Weights of a small transformer language model.
Size: width 192, 3 heads of 64, vocabulary 4096.
Architecture: no position embeddings, ALiBi.
Training: a variant of Muon for these matrices, 9919 steps.
MLP neurons of a small language model. Each row is named by its layer, matrix (gate and up: input weights) and neuron, and shows model dimensions 80-175. Each number is 500 + 50 x the weight over its row's rms, rounded and kept within 0 to 999. Numbers have three digits each. A neuron's up and down rows have the sign that makes its largest values positive.
After each neuron's rows, "fires on" lists the tokens most often at its 100 highest values on Wikipedia text that the model never trained on.

L2.gate767:398561545502502538448531535551532464401543467567559492461477512524530471541408480486422439455451519505447516437483489464498485544420518456508548583571506451572447475482551573409540550464439508388539450480550573520571478521468509571496505545494487610448514536476474470596571450470545530538
L2.up767:500585544512540529458386543510524449497543499489495552474515515515506517434556512562392468436406510482415579476418481507510514507426505616476548532469449601535538482527515454454491503495507423459539389473484476586538472471492468527508482519462532546522459552447500513491390480489505498440
fires on: "br", "str", "Total", "Popul", ",", "igr"

L5.gate295:493501559502575466465539419510568465452514491536570473426570559441421550498521534501438509533553504492518608482600537544504467495527476447468534416569441431533502523608502539463477410573563431545416560575522503493444437486393491527473470503465521519553427544482451458594477546428457475544
L5.up295:596517497471502513536421552550482490470507488578452473529468496464525475597454484461562552419466457503432555542457531388524491497520493530506546420501582485481482555530451437551587450527497466461439508487537489507540472560412558470447439504523500507451473553515521566510376483655523476496
fires on: ", ", "late ", "early ", "= ", "in ", "-"

L3.gate434:597435460490579519468543452467466483435552433553544561561480577563494504476393431504419536509518436574486546529465575467421524597464498528522519585482532557508484520521528523465468468480532514567534486426385520471494454546478423472537503569584523509506453526477585469493517647520515540404
L3.up434:464549382430559427536484481428571576486528480520584521554550557573462586540519439460469454629503444483447510485505452520456484583467563499532499473419524532452441503453477571542594465530457490429626447490572466571537525545360535461557593537573487502506464457464331427493485528502562551504
fires on: ": ", ") ", "L ", ", ", "): ", "-"

L5.gate702:565512531563379509507461461524481486442522521485453530553525632633560512444459412494546463539527439510517518495490547522509530529518549472499495524434545553492506554536443440566377395654501503567531462533518512500529516513501472493472590428542401530582443538455488548572506463460488469575
L5.up702:472496521566489521432396524520469532441495597528436548505540612560462486448569361545548422483546496408426492532495527499534457497521423527456410533480458466519514552555425441602428500502456485502491418547530505491388523463464540513481479391463447456458448578481569505528571505496529412522
fires on: "| ", "0 ", "made "

L4.gate140:569500394462426555501512601511529503514478462497622473449419436553416516509581487477550537495413486478578495429560527553472464490486481509509581507505500424457575468560440519514436450480558553456475357486517571476451500451564496548445480477497518583609483528562455562431557357483427489563
L4.up140:492451429463537521606489528477541402456469524573430463401579522484500534437516517509510547440407505526610474527526458413517489431511533515410487529423412513476561466535533424560423462550478412500454378462529484412402521566503447507457483438503490590595378555485489561430502453459544416569
fires on: ". ", "It ", "). "

L5.gate644:411488529477509502481582500540600484491545514441569464454471447531517554536634538475489529504467539483511511415551468432546409441466527513503510520414522445508554507497539531538556498488469588512527467493386494359556476454531498475455485461540583418593476482595460542477522438553549413538
L5.up644:486515417591483381483555488516517482419453570587452443474486482485590546512577567391571433544556556490421492460594448498541555464494438615587485548385520457479491453563539488575452552572495466530489554508562524470490508451517520433548575452514486437421517449456469512496553449502533491462
fires on: "in ", "\n\n", "\n", "on ", "at "

L5.gate473:490500522505494456532469528584545478555476488554541485493497451468443491544534567482530493502529465448482625442552481539502436444549432571523511432441513538525421383463507456414534468554488498561523493610552505472524586497537510488503465428621492485500524488530482481431549517449579468469
L5.up473:557479434501529514536476518445501560529549513521498594591494518596495549388594440497517495500447483446511500540418423418452436506487484571479489535535497541457542564638565545413552548541527493502509461508507520385491589448538496474472507512519539506463510413488424490544453557417450551367
fires on: "son", "ley", "ton", "ell", "ire", "ack"

L3.gate456:515554606482424451517574476510561495427490517529546603505543614440495593478460557557548517535469511413473462465559496459616511379434506487570530416519516434406555485526489491455503467532466462426444545463491598426442547485466526528440442497469442545469536490495507491512520481450596457447
L3.up456:535491551525566561525594522402557540433446505493448532473490448496455478506526376417559573447474505501518522449475565476485449541454512491533543424480473480556375585477491503540545486531486481559487536578540482526452524533472533477451482474499457555424546626487496446524521417546432507445
fires on: ", ", "early ", "of ", "late ", "end "

L4.gate536:484615520469527571505484500452387424532475504474494511495479557571503525542589467454429571558419522395537533464493450469496459505410498551468442534549518432529504527517495570466434429555527506531469547487474492477488553496530464526525406566521490620459476491551464514581517503450423558382
L4.up536:546544532456561523483468432526468524461598475412553538447501502535417511502552479495426465451599540475403419532529447512375486538466543496517469531512510505487493440507476479436523535465559571573465574413426512406460555439374441483437504524556497514499470511533483457544533488440590540461
fires on: "as ", "on ", "ker", "s ", "ke ", "son "

L5.gate733:517434502516502470483433563403557526428515574547498481470535525569472437377488390563540485455477524401467445510466554559568487477396492480531449517507526512520532551546495520542518424560457518524473445511461419489487541483519518481457482475505435528479525489404497452499417497502476509571
L5.up733:583564484540410419411483435583468544437514511503435570549565574616481464523556488483501410542502526375518474534535593519494463538430474523446518502528546525436475495569444446530528460607512520607490533463523522507546476445520528524449479430477521439429467520520607488479497550556433481495
fires on: "| ", "\n", ") "

L5.gate146:488511438498534378553557524434424496548511472516524465466460466534485517518508420463488572503425514497518471503528506461468531427472451470522520460490464515456567534545507465513480540518554569428506438541548607508500436508446523504462534471594454435532426474501523471460538522505430467477
L5.up146:505411480498573506517462471427544518437535510469367463463493469474562547509505400502436501478562589499656466424467519437516581441491458432509493526498438445456492532475467480479481548503508575553486462424568535555467621517586491486558487476471532485510563466538505602445537541553527420478
fires on: "It ", "way ", "it ", "al ", "tion ", "Bo"

L6.gate501:426522532482544434516526441434421423491515517434574479533512488498554496615503594504530508542550443507522566590538444529401428418546548497508515561410444528439555636581514431471541527509541458519506507503493475438538567442508581552467547493521417569478428475521515499481476508598467356481
L6.up501:430460475411516432604422465437520459500454524383461471528560502534661511435539479489450469499451585507493469511483467478554510482521499495560539525394478509459522527535449389461569511582543529417486497497496493591526485549646453525427572488619454438459498483549535453604544512523432447496
fires on: "po", "of ", "Party", "ans", "ine"

L2.gate106:478483527535492441481535450565580549469469472477454469433493552505474585519568550536465507579399525530480502517486518495511566530525432499500517530431439486401475617566502508520523484498459401445573462448509458506487496560499465466425447478505570481529486528490482501427562444506546497552
L2.up106:486546522484536475445514549500487472527465509488521515422529544453492590548495497568472530583491456465495449499449506505501417456544488471451457510478540477532605535546504587489489520512447483504570547403522415484512448513537471477476502502502507455471447420500477435454452396580416450474
fires on: "on ", "On "

L5.gate426:461517410467545519493483458408487577540551391535449523450482497516458500478461587535377542429578464492496532540540456508451460500474446479394450507554490546433461545453455566483479446526526517530416550547583549460414486509543541525528557450456561564532482460430539495446593573508462495426
L5.up426:566472587509501538482527520565524472459515470581482541503512449424438524505560484407501468544490503499496447567452584490533511545469478520514426483617505631496442516459476535603490549525486538527451516523492481494500604477546426578394556562558485385603364462518524548561530487524441520529
fires on: "d", "th ", "st ", "nd ", "of ", "re"

L4.gate16:442449444537566555540529538547547551483427567556531558470514573513473512604527468476576510493442504442489514425496549439484452524539492539604565469504531443462512408543506358490570447522421540538492429488508518483533565472470520495476477450476501523522500391551465505403559550438552513501
L4.up16:524506467515553529445488460533544500465509547593456519491473500457460580545518523505555574498448469441500513563484444582535479518512423582503523483420479482478410593584455498497545495475445524548511485556621391434564552506493522539547554450513445467436487404566491405420498602479400479489
fires on: ", ", "son", "ton", "ton ", "ley", "ner"

L2.gate489:582461530542529367465519590484534553567508582468529499380460487534514544511611530508471600540438494550514514465536477429512538506541445428479444553535433497511511578556514475517546471495558428483643531443504438410492400479480465444513483455578476498465536461486458592460552445534529389488
L2.up489:491447539512540464444496558500524514572411537461480494379473437515502450508531497495461480532460444524520476472466491384473482514509450498484518482464490451434519530517438487585550433444443427554607562414442446424507457511555406402473551441508538550439449475537476555397518417500509501486
fires on: "on ", "along ", "On "

L7.gate697:504456532506437506452540437518489498444492458543457419438541425613567499513503521522463546566420533428506454606562411482497535584459449517465420565505531481481469483643499506408475498566494501529378487479530450475440461533540534526502429492492511533556426526518449595506465442479460489485
L7.up697:460484591459563458552513553541495453541486413457555489477542442590426465504554442561531572507491435523520393521504577462510449576512516556516467535536443504415452425462432485455542502572527522458564435530485559447540475465491473530466488513573549480579571581467477475325512493485577499498
fires on: ". ", "on ", "as ", "| ", "UTC", "."

L3.gate609:509565454431422515494502569501512548490563453526503437443483444486448519501451493460539545453503558451534461440497402542404565483434574491569584609574551530566521453489472516433436458581464517374506426569515458472456538462589535480551425515497469490518462505495487548533574432501426403561
L3.up609:480469526532423515482492602422485514514515490468470454487507522503476484440515660483503424522483558482593477491494548610491522474571561512467497559488634450522472420429498524463476548496532533491522463546473437560386450571436494532499458460607543523499472459510616503473577470434486382611
fires on: ". ", "but ", ".\" ", "\" ", "he "

L2.gate555:520486452517454476478614481543507553430575540577510488521528518499535542462515521476516495527487586500447531455532573410459516508548497491544510484515480560436470552404528572559495520510438444417529522538600466510520526464565513563569462577512450462471582621412469561499455553500561521493
L2.up555:475489410481435442551560431452443479434483558522424517465454471517466517520474447412488536490472547447458520484469560444411478455534465445511403582454459567514486492444524512526509515519409434460475518537551482519502510449580500466564453558446482455441572571370430526504478466417489526455
fires on: "end", "rig"

L2.gate276:396533418502579510507513509518424509481479567582506412491484439506499489451480522461529519482446476478392448529452437502568468556441516480431552548461483446431508485587456499538525498529491552410495531516492579459427508447468540411514494511471402569523431577512459487444516502451457448564
L2.up276:479542544499563512590490485507490404450474590612506518444568489516505576537531486605432503448459515501578536563508471425536570548439511430505413561507455429481574514558494521581446363560535409444494472521478499478537463572608543497515475534477493504532424657476525474455436481426492459484
fires on: ". ", "===", "===="

L3.gate757:493565573474478522538589504492521570496459473511505523383460579502531466487577495514478556546535549560497413557552418466546508592567523414456504497452528534462612556423580533496465499505481473515557535471446457495476500536509459443486523441473434406511443458467583531515470580525572381436
L3.up757:522615466560510489542516519482493604457474603510469509420488481490407571546493484468533465505536502526440480577573526453495438458488506523479467482497470474517480522529530472512405506464487448535615561407455544468467412528554450541500512456514513424504488545475404509520503428472546486443
fires on: "on ", "On ", "along "

L5.gate570:543577516513363566481491598420475542543440485455470510500461466542560508458572541460473463444477537463360482503422508426494462497529536462514512570569484535472493477465424523595559480504543552483458547531516521482577439567437475477392516412518495543476457490463586519559480576469502538535
L5.up570:546621476595471495478523533506458572590426446487541547531514551560442488437421545528592469486520508432513584515470462439492503494508546432440496487415453476552582416510489458505444533491442584548530417610465557491528497480506524472516450428509520473540517540468389487587456423472492554492
fires on: "ar", "def", "if", "Def", "ly ", "all"

L2.gate288:465538540529511584467537556478499489457569477505501523479564465444495484492519511587500502556460472429436418589501497500580544610485565528490529483550472556567509504535563528473432489419541373423504452497593454518558517409476426555470569450496431491584417481473562467471424475435481494541
L2.up288:479586525585538583564481486514486467362474529503454544479475533594425487563482544512546464511519564464454376499608447457445552457579595510449531480520442500498451537577493471470459509477503446462473481502483473596604479403506446463596516538443458474505491575420461459401459506519462428481
fires on: "On ", "dist", "Sub", "Dist", "ity", "Total"

L2.gate748:465510551494542449403526528446469558398460474539495520497612581491415485516522458504450511463634558484476456530407440423494518461542490514588533486482462526433471493459452472427516368484517483471528483547534470533487438551488413539541467517572477587552453523434421488462498534558544510436
L2.up748:496472463473579469510462455549566452490534448481571514463584509517514498478563477372545381557434485589556491443461521515359394506548549539489462520482469512478475447490446536528421412472443527492575491529568540525548523573478531449473422523562511564524461453449428433416431490468556583445
fires on: "s ", "\n  ", ", ", "): ", "="

L2.gate340:615472522562456480558494458443483454500530575536551481508492528486548545527523455479484392480514618474390533535470601602471532539571527514515530521501515510495518565508491573506493511573528418544509408457670571452524526466497493534580567569435498483570505581446528464472471561597559499474
L2.up340:567483514497526446543514495463467506484472537424553482395440517541493482468490518434485519530521540440354439489416517544505559446518479429594438473462531494479500514468384566541497523475486525538493486468591534525544460490509419484554556408509507490506467577399461459501430457514485471324
fires on: "od", "Bur", "Que", "Mag", "rig"

L3.gate680:547575493456516457478541511464493547564628506411507485469438525498529548476593581440406545496428464634552537423397530443535518580453448508504487406527509559501580439488429554515579551504570544545452468486539446506444505449476579520501480453558549439439477467498595564492478528558511464539
L3.up680:496568564494471498499430514441522571546513460479482490465465540456489594520550472440575452525458497515549465436483513439458428596483432505532449473549491446413540474568414541436459554555551513505405569555553567426546632464512458521460487590520579435549492530514581464533530474509506506467
fires on: "(", "of ", "de ", "d", "for "

L3.gate450:492580500489537521562502424546427450452496527525424570553397467522528474495411566382500410419439555544459429537518551409591568560447557511462427475482562465530490459553559507448488561537400423412528477536493544502530502611565498546523546610480487530463418494541500442491504565477472492475
L3.up450:584551509590479435520466514496514475546495504564523551481480557435479518505490664449422560544565557484478466442399508481517455612516440483533412529523500558576541454477561567438464435493490505454529457500519497515490501544498489541495530560502545612505470539522448477482464446434484576521
fires on: "Br", "br"